From a checkpoint of a small transformer trained on Wikipedia.
Size: 14 layers, 9 heads of 64, MLP 2304 squared ReLU, vocabulary 8192.
Architecture: RMSNorm before each block, rotary positions, no biases in attention or MLP, untied embeddings, capped logits.
Training: a variant of Muon for these matrices, 717M tokens, 10940 steps.
MLP neurons of a small language model. Each row is named by its layer, matrix (down: output weights) and neuron, and shows model dimensions 256-351. Each number is 500 + 50 x the weight over its row's rms, rounded and kept within 0 to 999. Numbers have three digits each.
A block is one neuron, or neurons of one layer that tend to fire together. Before each block is what it responds to, as a language model described it from the Wikipedia text at the highest values.

Responds to: Degree, honor and office nouns
L6.down351:531500461522494482490622533580502360523444458547529556556454448497489481514563522519534441514460473522529475540574423483447496496501589500581470482546493530479445570438479518551398503420499447459519485495505482570558477479463496531510510550509529480480544550482498518585490440496514536483
L6.down582:413489442563507516462442531582524558490521493535404537550457549503538492498423531435548484513504547550506540518572488536469414556434502457406540519466524532558536422556507506518547555496442552524497453453498628522467545538544457536510477444551521403500447534538547517523516505505495552526
L6.down716:484465428552505504496545444475452555480518444389442565537648460539467489446458521570516436554492486496499460589480440492519512490497480445439498449487440521558480503379451492423546506634407415530501551548523568461488545418483539558514545548510506548503425500567490458372419474505450512558
L6.down983:571477488430532512485352494560436522373409540516555575554574529581434496464467569474552489639542510511534445534476480560551486563487507499465523440538449471472480429478522554521468444440473452498487470528491502500516560500472461411455518511530432476463584526509455527499474530557475520514
L6.down1064:446595500398450465414508602484506536495448506472502504460582396522460494497590522507476500501550465459604486500571507516481501439513470522517569458481553510509446554546468461425571550554487502493437538537460495526526514481379444501536542587496524405478440471501536477509449538496549569440
L6.down1255:477503466456473492468442484608419486518470536518506473486463472465592479460449471585487558555541534578558472448576498481467507493546514423565506430473501533493524486462478505569458459490525456580505517467458524540447532442543411537472490503509616511589496559515558538523545470494528441504
L6.down1438:508513408462425595439332523618502522465586453447487385416460476438582490529449537519502472423440522498507488521519553482483438530511487524526456530514506558414606524518588457466500509516506446558494503477470542564525455545494502515506505403478497457509509545545533489502536517533580444495
L6.down2208:499482481492581482415488462555500480443440452533498524577611452525514482485473506513498427498569517515442541475498466477514579517477559521394594521513432498498566487527448550426456548540544480522539551623444486448428526479437545501539483490519449502459444506522505465419552499600465533575

Responds to: Word right after "the"
L2.down46:490512612616524443446496447461483437521446602436428503605421566456546508577586525430483412478468542506515485462524574521526506499546489534538513501509545499453488583502539465506555474463523456572526477473516500565381472564568493527581496554550553523534447518548472494497488532452582461517
L2.down188:523619505530516597438537468522480523455499359455447424499471607398540546487427481503562441528539456528396560437511582556382494519377467592443387535474472493557491527462520493563545504539513529539484464534487534562503537444540506618553477533474512522443491483518471514492527505463550479510
L2.down606:571470504527569515476494539533421479406534515447535507483480473534484483571511520562542513477536520522532467458505527449388516476532480504464506547499494516511410587551436520625452506497513548529540524507613521566547505388419470527543583507565471528535451554548454556471370496495572440494
L2.down732:477447504433514547493396563422448411554435499516488531510508521395445480538461529475457510507470404467419517495611472495478514545416546573424408543589526459540415432467546503425529474490447554421494463492520613517484426424476545505479620458504499471513448480548544519518422479545560573570
L2.down773:576493494493504444446580452520446468462517468506503533404437507528511472454504531490538423442551480496493454455618553546458386455531511565437558577540602498471596580554518458460498581529547525573561413546567506510485413423464515613479517555495457518514504507463454469457399467475508413527
L2.down1081:505522484457546514504544486442551437434520595447511426526555446652515525501422515492520450509455532493480471478518537476567574504489472443626532476445509609513440591561544399537506453476493478570510561400452529486534429520483471561470454477519556429472443430556525567546541468481418496453
L2.down1367:471472539431505543496508455515511545468486470552519503446512579462434506470431530513431581571505530491475516456506606482422436431473430478533473486465466437496454477543518493529551537422469536562474539568546500560476372450467435461548473495523488415494568531546560460576520570498486549470
L2.down2209:463495385466480506499464465550517533454606476528505550467507414482452467602532414572485456411475500562415436539492453460467456626487498479441577524475561565511476558537591538457512497515507453537535552566473466570542420548445432503480601478604500488420496474412554486506507446537561445583

Responds to: Wikipedia markup structure tokens
L9.down643:507558506467498586557428517511526555558526502522504477560474480552477457484514485406524468494452534483499484453461476498500499598558501462477550438544480542630471501459574491478446492493480369495502521465551492577477507500549461475446591458472578471588501616542518473560468563583472425476

Responds to: Creative-work nouns
L9.down115:518490518540535450464533554496532469533473478495442528403408487495448409531521458473524606414470525508526438482482590436578496531470547436453571492426538514458483501495499489468469526514530450469481477532543439424486469483502500522529525553497471486522498437491442549511470460476491500520

Responds to: Life-event passive verbs
L2.down21:475547518452529431467557396586486495560539477465538440460531509433423435508455460469450522575453459501495517537439434498489490531541471446525483421437460461459437453522484530407515521438394462479545472514473535436580522527476436516472477534607478530440459486483505516504598490482511446395
L2.down855:540492458387492450537469461492540555422533532514438514507506438496494522455524499432494547438416479449472553527496525419451521526486517500448549533461528534493444525420471520477392483515456496527366512542536426577405474497510481529530472522492555496496538554456502422563480427472446476520
L2.down1322:485469451357586431551522530501522501493539420549503538483502493565458432437443487550520479481522518581558534564549477567511552561507539511416418487553374542436454432581475516519388531511560464550538521476501492468463372454514470536485526490516549377536504494442519481530468469516560495486
L2.down1338:530487478443431498560501520489523501522439550524529469399635458554471484539464486564454549400492534561443458522494471602592443501411493548497500530510557468485503508484517476467557579512450512569486549477500481493524491521463459497561423441473507446512375450451496528445482569515516473507
L2.down1359:535553563450549534488456563416532561452468399516526627460490460515533384495552527491522576570523627511483525458590510416476429520567561496465524559511522492480491518530425512515526594439479485486522490553479609515453512509518468386596509461530566506493510469500491567555519506502493481481
L2.down1406:493434486523518561466503559458468535449560487433512545499494416502527435520433537545452433468503581589584552521573512449509475516501490568495507524556556480579449473479419487536520401511454457473450478504470558486582567458467558547459468543462534539420533471593408466529475522582454466510
L2.down1659:458456464455550542598501528474536474421559514541469589535449547588490465507530518515476449435470462567372551509471523509419471484475541541446470501369562540564474462521468511490451506460529464523497598515443448523487544474650476516424559504544435384505536494493484485524578557528476448512
L2.down1806:546381488495612530433495556568510515480512440469486608557560386519479431575485490521504557483528553511503519443528442549549516467498479583527444451462492499492460584490416591531475589634411386510414502525411460548560510411501473527495486441478420496467594442541500471486537550543524414540

Responds to: Comma after subordinator
L6.down41:395553414573457530413495519469513448513526579479499425537598534488546588558437531460426509456547437427456499483494405536438548421526543563510513462477493422547510543512545417543409513550432534445537467503501413502443526422497475509564540542546481498512437429478510537547574523509577500507
L6.down668:445481484535519574506526561505485509431460511560575537513498420584456424547514497518470441530468411518456546594400476558479541537485446414506430581523575609626526541483539633540440562511639576510523478547428573430448421617516439417480573536433511491525578451503494509478570519435554548460
L6.down730:483552537454482589525456419506490497437420542624480477482444578534536497469504525466521500433400537542449481504481545520481528512465529426505564472462566553571525506638482575400497580564459506473416462496514610448553474487501502599529500507454459525451474536555506519542441409552564548490
L6.down900:482576464556467577440444519501493514530538547486475490458458503567543521576512437520519588442579492444487545424595446531496522507469457394513546490512532518468533460530432517532511662491490531524535484458452486445468551468446575491521471555493511577532504432471462549471537604464394489445
L6.down1397:488481467578496493474413408520567360496495545473438435499483474472546625515549455520441510538503472445594500521555491520502488395487513463478552494477536550427433505495469477495528506506506494510624425555437462541478452501463491549547544526568496442452522568451489548458543592446633499544
L6.down1453:464525560467543566434477514491456503545446533545489587571433494529486587479463538557458489493574465460464469469439509584566482569496490473488524517539473491510483534532534396446406536503493454530562544543560418544470532583500437524533585482402554492429513489535491493499539595495539495514
L6.down1814:514424481457548454576532425499477548553465557501435522481548498419511572530565543537506459448461374527336550456446440505477465532431503497561503553485489582416484470525620451474512583438421464519530441412484509548490411489471544465509522572504528534452541554473513462515482584498507444443
L6.down1926:623478484519561510489482493391462488531470533472572482435434492460536444478570609546501558466498539530428482496452464481498497423492505561534452502524516517519530520414404451443453404575568464500486368550482514522478403444510522506468479512496542525561462498471533592507465450420477578536

Responds to: Word-completing head nouns
L6.down128:457461483638502525504522404446475546545485525485538463466567498493468408520437466430501453475493464515480580519496456465532486556554517466454416552434569411477440457432419456533552495529539498481432523519475495500512572575481612500524560503401445517568477523496497572501444499554502478573
L6.down230:523424523412500407494574425449489459488435491501382435551469560521483420479482558465494465530468449452464510424503458502485458518471466407456507485581429418566468573449530450448534518574366444428553472551505459513528500442430470479437443512561541504513547540476431592569432507541485561517
L6.down281:470493408508543376460488463507468422447530520519487463524511476532492577462460612541513539558432544482581589529496528459518520558474504499467450460520569479508402457573541549437521384471468364599581534534476570413511441524498428578473440442490573418492537502567559515523511491471510477521
L6.down659:583494538560504484595452497490546497496589474551524459374507520497482439548539538528392552536537483461613599499484505516490509449527510563530564532522536450481487490524503518455401410505563461530573581494546522516487462390518499530508550464548490497573486536498507552581456454388595515604
L6.down1097:544494437533553551418503495570537540533477533552429503499501585490435461452538518512514482454428537560483469460392523522512505479479518488505516552449480421470495478564500513514539546548386484456544455462615407545568518477487478451537518434519588495555557436447372511607428418520497537492
L6.down1216:433492435535502513482422555527586460500482559536530492482527501464544581483489526503558466531435519513474464514603576517470475443455508478562525518535486528457489533482384498484485429505472487515465519552559487483608482499566445507480408532449472502386547415524524462477513466514381524490
L6.down1773:531488537415490562557531552548418482523564511452561437559539463454559551561513430508590451582423490513438472498445517483465567537558553503496475514465406509457455526431524524543605474506491533551505461553366537487517528467533490565398518548477519466472494486477458537495475519610467527508
L6.down1833:551500558495484431475500467525599594519444433509573520394489443509456455463525423463510540487399535466510567524486434354438526548495515477509359453483577469543487592485473565508437535435500525585420534407493531536500530493451531438407518513439493426478433429465560562511497532508475554571

Responds to: Compound word first halves
L9.down1259:472491447463461500514567472498534533432625508529506476528526560479498529498423552500543614393581443402540559455565531450468562452534536436578508552491478566419511467474450523578394485504545475562575508478494424483512584484560577480508622600673459493606514569503497555510469492565508532514

Responds to: Verb and word-start fragments
L9.down2060:488556510524567475502532559469549518528517525471536469426460481492471538577541545502537550551515557553586553455547581480479549550444502484478459433542516485451422547532397517540485467489541577539387541522521449477476522559546489542549505543438570490487524467503575460469506464472523503548

Responds to: Generic head nouns
L2.down355:517420444532530463477451533534578435574519448493508462489474594454521498470524557554534491508423434472468530464500534485521473505324532425579529517534514472544449441510495472512460548501545465423447438507484445458517525476421447493596387449490526495506544434417452465582506350554448497485
L2.down655:538518549504473536472457498526473541514468494511497485584506418488475493483519586528483519493487442591477498454433576536576498534498552496516410428419495486440573429473540600485488451521519481466477470506487628589481520513483500513524567480436504489494526477454588459575539544501477531502
L2.down1443:500501508540550573469479521518469479590446437509607493516555619564487555548422491487441353535523472505423473497463511508570626478400491505512568549520477500471463385419477514435443459546501521456508462470410412455544440462491583533527478573416455529505467454425529449493534491339441517618
L2.down1559:521477536533485452476493550478521491456499529486497583529541565520544579510520471417468417549542516473540485545512456497478408499448586518431432519488476508402453631461539530555510470508475489586519457535432442466540398643536454484618555510477589459491589439520518562537519469564510395528
L2.down1722:517571433509506477440563505499437517493449502595533429523587462486437473497446563577499589537518474555509453495507438516538495475544514523477491483482518570438568579534410480476502440486557517526470475578450453546451397420494630497547526573478612452475537464579434514495477550486501534468
L2.down1815:558473520545425587467444496452524528495534494552536610418497544440418447503492469494490454434520463522537489431528463553409560489389518403611573663527564439534429411477476484520522502463517584528496405478439451500573530453421466492533452533474535454488534540453478495565500527540471563585
L2.down1992:534449497488569435498522533434492505475514551480449509483434473450591594477461526482482470575421559494513579527446443478582491503506583485499454460478486517503503555527535505439538488484434518502474426497543539490412494469560547554432414443490544529524611432351500494541511531507554505468
L2.down2270:550436478449465573455486560548489523493417544472516448419470486444509517457527406475531495534592459475572465518523558527513435535435482494494539526538444486537541480435518504491510489476540496532511442478489466476527362534516516554415571526541516476459577466461493532472512519503599433487

Responds to: Head noun after "the"
L2.down328:557535456505475464518455482525436402470506536487443513508530571549581624519477541503588460403465537442487479571507556483576443464498555466450528544548521474515527468511530551509466493513467563345587492456431552519442562483483551456469527450470522538398447505491492460581455533545510476546
L2.down493:549433510485433473528506490530453467444501508515505471508490466476540482491459490542538432547490520427532517493526561483561511474523367496511566560504508451540509405541432580522441507529498526412535536482478419635449452505450545488490578467454359539473493477463520495483501542456554447457
L2.down617:362366531390524515498499537480508474569445517541477557520524571494570650430491470519611567519428487509534496459449462491481457517483528463550488493484434463517508435445557408559486548441480509524453545484595513504556459490462464565558443541526571485526562363475508433456484429540462550514
L2.down739:473459476489507460567528497453543474484514526515555563378441413631521504463499452505444506531500539464354425536476480530589548508493514582538491464524406561527458482501471533548496417461470477544456428630446381443530480437519497476476512563478457485508514574482451523462549560521401458594
L2.down914:449422472463479497533488463566571437514488531541545487494499401552475449452482520449470530489485490531634521482452498470541493505583558540513487454521452461469331405467458445455500535520627512486556471456459554503577540520428480460421531424513507421597537474475503519508520549494519449490
L2.down1072:493538476485430459480438466434394558509530445430541498522545562397466589457532469528474522570529436519522539419588571574509475581496458517444504504494476504585487523466605511485516553521497469567467527562505467448411464516484540439404447468460435462519411459577494557538496473549476477469
L2.down1251:588486466573570505546457487462495610517467533453503449557488578558601525444449517564376470582525474446459407484500450488468550532535511462523472514431506504544503507444381474520408492561452461564526527555433510541635519421511532501577502479486455546415554396529434418534544476415492488486
L2.down2026:581555451505564578503552530493396501450511472463445452484523456542438472421455473602515599421548484486497536564528482505470510543516542414508606489472586487574525500476521388564430482463468509416598411360504532470524482444466546489444472566400485565465542493537471525464455515495535495537

Responds to: Relegation, promotion, withdrawal
L2.down627:483445480504514520514560426507572610499469481474508514634465585507513498348441466520496544476444552432512498472497574578503519484498544489540522491457526499539443543480495478444509481492464556478460512548505513482491546520501474471479477551418439465431567537475429485542459480501454559414
L2.down628:498469587545472497534502565498496443550389452572552494426522425504531500499409492522471444472439581532495488518545409522548468494486532490488505552515462438512486489462454540497532449467470446504468486632468548427484508503498490481534512437463489513566523512505541527464483491502422454402
L2.down906:453525519463582461539535515472479494423483458552492504564503505518515560505513559536555512504531513418504382546473424478485439442480515538470449475535517483521473478362472473547514508509497450439599466503475411576424518563484561476461522483493466499424479534547504548457483559514512497488
L2.down1013:500547469586544475497479450465486513511484543493546575581505433418448513496578591437511558463537434415544488554497517560527509514530539528524533538467513430414525499548518513556494498433544424539508437504481458438552545428430539502516491497556535532488485533679417490504537404518499498532
L2.down1046:543417452542575491500457477460479540575547497425492536546484446482515486540424499458458513464517508459501637515471517528491594533502469475486530438539489509564537518520522493476535531479495578388509472512546517564510493531506388534569526551507444513562493462544411568519487499415560350457
L2.down1286:557467538422487436606443543386525457524529570568384535564572548484459554544570499431441502508494432477500496538438490590428558520510535488563578516578536465495502554527563439511474577547476505469475407478427439524555426476553446447532498568522429452535591517468382412488558482545514418465
L2.down1556:580458474419407571475491533386448533437420484487425561542481542434487503484509573479442405466469454552441558462425540488460535470554505505460575513536361491605466510514501522483451451484448579434576445462507496531486488451497614447381495489503487543476405520446453532505510458420522526528
L2.down1789:573466490516459491474534534449557459481453434524494478491454503520604451467427431429499464533464564498483556501575456472531577470486483486519550505566552467478525593519477567509494473566534510435501420528459479526566422546502484500567520587477456415458521477514465403401518419496554480511

Responds to: Final word of proper names
L6.down21:430507529527508490539526449504452489511600522552490486498474472545536454496550526480531470617458518478530497521475475503511567418510523488529446497523537443445483549511418545437478428465462503564530519471579447456437469514481517444461496493536494513513522377578447443585496538526511632492
L6.down290:516481498414532485443462538472498418426494494453470522484418503494428589483384541528539522458560542453465470522472454542499537551485502541525575575394527520554549537432481511458446532523523352562498473488493505516527509502455483505546501554381451575525565387467507460480487472512467498495
L6.down297:530524391487503478463463489454513618583528556520442568517542507551453465580447503450418403577529444423551499484477541560550493562491577476479542438491523483516440543587522547490538514404514455529524418490411412492488556522495381509538577492457528527503520443476502491528503613505493492518
L6.down714:542511445471445482545516514555477522488457526420518467453389403494599535478455534530526475477525519411536520449500499489463358513513545466607513582500521477585529451588425563490489420559522486499528466438417463521438458472405527465417521580597544523488457461531496518522520466355524545567
L6.down878:455534484502531481451470497514489486528503555483468559514516571480605437419383487476527497530499476463530536533529498611446517516434497563521429577514555553498503526476534488559472491558540507559571579509486430532496433465512446450539515532380542448523522458398484536497500519599468511484
L6.down1327:460561431501498478463508516479486499576469540485544410525528534519475587441460434559521465448456500536499516461492513498493532573474475458388449542508563550529455515475486463451438474528514437562533489479386524559536470398477443619560480575479492466495527522511544484468466483413509517526
L6.down1360:550387468411522463485502476459451446530470438460426568501579475513488554438421580467516537457483479490503522496563501565504498401544470523476522550607539536511486504438459575420487463460548442493518502515468440509436477402554422423536481567483526553423488526535491447505477446556516515414
L6.down1416:514507609553451541470540483435449446514590483402486497576451513415517522512523462542476480504501466533461468537511527496536411477524476479510539459573481458435446492518405502455501420512509380518481446509431604477584572434474479555527474503524495540466478493488501512472578451537519513615

Responds to: Head noun before "of"
L9.down909:518436452567444528515613429460482509446455550506568477473550534554546567517561530430446479527502446546514354589477540469490424536521566494530567526529540586395477493540435471454494463455505532636442447441542564581516494415546516473556572461566586483462591515478572490415535494602503482576

Responds to: Word stems, Center, stand
L2.down332:489559506453539441470449398518539498529456514555608499516561492462544492501518532527441539527530493440461503469469551484375492559470402584508482523505477472500443551471497597458550504472456541549473505504458574518554494517495579527555454559487555442467480449482413504515485457457466517537
L2.down373:536492543533448431453482435502543499587533508478499519509444484494464407471475434487624454652485479488514524545495458512526465476491460527514419561519510526524535516508549464462453435535466578557421522502465608466467469502455467459520393454485489500531478534557536488633556571522629499424
L2.down1152:435409474586457458472500490530487482461562540513475543465524508449505520433440480464540557474515469562492542417453487498454583440441462463431423586462508321492498512469446445446505587432435525533581467408492532482549537597486589473595447492487413444487528480444455506519562498500554494525
L2.down1419:387493454458545508510480480556512585543538534538584520582490495481544465466446494543575449505519510463471504387562442484435549481573518457528557479432481558469555563476461526421581490514560509577496549535453458459469487421473464474520445524475540520502418510529461559460481547466572490564
L2.down1478:478500577544517581415540433554465354444568373469509552475447444520488490577501520458456500484587490509501421432475514446436411551396485473484547463448448465543520534485468441553610602498523501481437483495510503500580523505483492598492599508486370511440423408539441504488487570530470478512
L2.down1718:497451489426603520400517474555478515552481483442390532424509498515595526448425546515479496449510520527506527365517459451470507385514498540450466456493542444506526490393509502519576549507538500616602390538452463444404515526510511510535461515530514504519468455550562491491512486498496412511
L2.down1853:433507471565486380512557540461555532516486446586433513483523506484595456530443507447457526475528390481471538322483558533474469455523446516529519426464549434502458524541458477486496503549477431489468492572492516592542534510569556439534523500520475469509522489428474484458425448487493481436
L2.down2050:452484517499509528494470523528510545491492475413485496502403509525425576514569462527462376494471557546606484429524494489448448529431505440489496491514528417495512502499537522470501505438517577520446456403521500518530546447568514593483531490516522597437533582479433474489482426423524558523

Responds to: Mid-word fragments and History headings
L6.down95:525444570458531493599557466522554563552549518553439470455442566478413433474582472510505348446575432434508476487545485484462519559501511616522505502520535437536553476454503464527626462516483562547565527464549494538426494552532484498461530521537459582526407480545557518642506532408507526470
L6.down105:477433518478440431626398485521505536484473637562437495482480542389544523483553464499527440435562579485481435515523510486495431523546388462557433464470594509481444544488499497570496573487341497462475416453473488583531541558497482604450581510541374470456555465555425525466576504513404508426
L6.down279:548477530526477607457496469476473536512462587471503532568575530513486540580475533481552478592515459545509557497531492460530461484537513544491526495485620476566567572538425410542469488560548507456493510456525594534441491547544383440556555558473556469538401456510601570442542634477477498469
L6.down436:506487426483487473513446497501519452435448503582508545507491566531569512540509506415602552464458514427507544613475406480512475450491444555532482460448581540489500556561426473458496555519575504458540433468473502484458417424449414582468524505557467410476580507479614528488520546488551570442
L6.down1301:448452605512553515471572525575501457438554504572479508514495473470598477521555525509509564486502478539459451575546461594550460459571552497435521395499527588576425445375539514476465523597506403440402429497531510518509537534487422579531549436457484578511377505598530525457508484569416504501
L6.down1414:450471530486531548505499544559487581539539514511504419492411515538496530565510448430436411393449555545446527555569443447482568461554470572503546476573481468556496413541587453393574435464469515501530532566495505537500533561487482443509516494451524509508504564510613476496549490429558573425
L6.down1897:518481472467411566466508411378495454535471434448507551444539498426468530532566510469480499431524484499510485480453574473517420440447338493517571472562523515529609455541438510516422507521483457553464489453496514605495467451495457595534513554584419526480511460495501419663481502486601424580
L6.down2044:433532564575507477481473574369477485495562566536470460423528540541534589419572413532473470502529559458429518470457554492501578498484512453524489526539482455470549468480500503542464380459426498532562490605436537413525461437518417558489515513435628487571381514526521531527458480424435472562

Responds to: War and statistic tokens
L9.down1188:536459558547514455562586497539490491450523534545615511456525548442499471411509517461542477429597510525510496575434485452546451477400506519447531558535483522483527575502411488542575548490536533444568593525582514447439500453461471441495437435529527495485502533463559468549503484511480536533

Responds to: Post and History headings
L2.down676:529552515360439467503561421468547451480377531547565544564446362487445551410530478513422601507496522397482478491497508598409517483494615502522537505545494483517561518444462473565483511551480457421368515472455506451526498428503554556438539520538582476581546474556517686543478506507569532510
L2.down684:407508557446424503381430434489490449474475427554512551353474459458445498441465488600461466474452493495419483495549422604505546513478472470523536464430519517419548521449469556516541525592518521530462418576472515356467424533495580518482513474409493474507510369522430434533552538449462490499
L2.down815:541463484456537448499431522542468490519654517543586413512562518515493540472454517432573542507518533487517457459493482487444507427482501562501565515513472472516509545552542548452520508442436516532501505478472589507549427510525431567422452467549482490470480548505477498497504513433546495463
L2.down1252:485466481535538554557501507549568474470484523536543529576470491521489536535446512545542474452346503453481506535547604490527480460388447531500549441569513431495457540503499460549550516534486469474451534419506467520384523495489486550420446536537557567444463473519548422423500438505464562447
L2.down1312:538342541468484598545503497394558463477520518584483441589568532521495477500462475475512459560446459506520486473549515443507544443411506445446480477446453487495434512554448373488444516518510475453459461553439455585502474588511530437433468567404508517527454459508516557451469535558534554483
L2.down1460:483489588496489549581466587510576411448447464446457490491478522539460444435551502506544460549510521416472539416480434568513597465481479492485491469533579493481468538425549533456562563450497578523512612518479417455551479424541560440393521499589550484526613529522594535512458468488480480449
L2.down1817:407532461423507511511503527633533474505530437563440528514537445413451398470568433509484529480488569469502456474562540508462507468438424571498612469499501474532470498564519524449440552521573582445545510472543550489461450573488475573493565490425554423506561474466456482492508518469559479471
L2.down2257:501485495429525524518455424481509509517462486455438554513447516508476529527520451478412462525455474525483530443538432540629507426381507510422530595496514443528405466505511542569456567459513559499551458459426497520430499508525532531575455520528517523550529520510476518571405549567426478510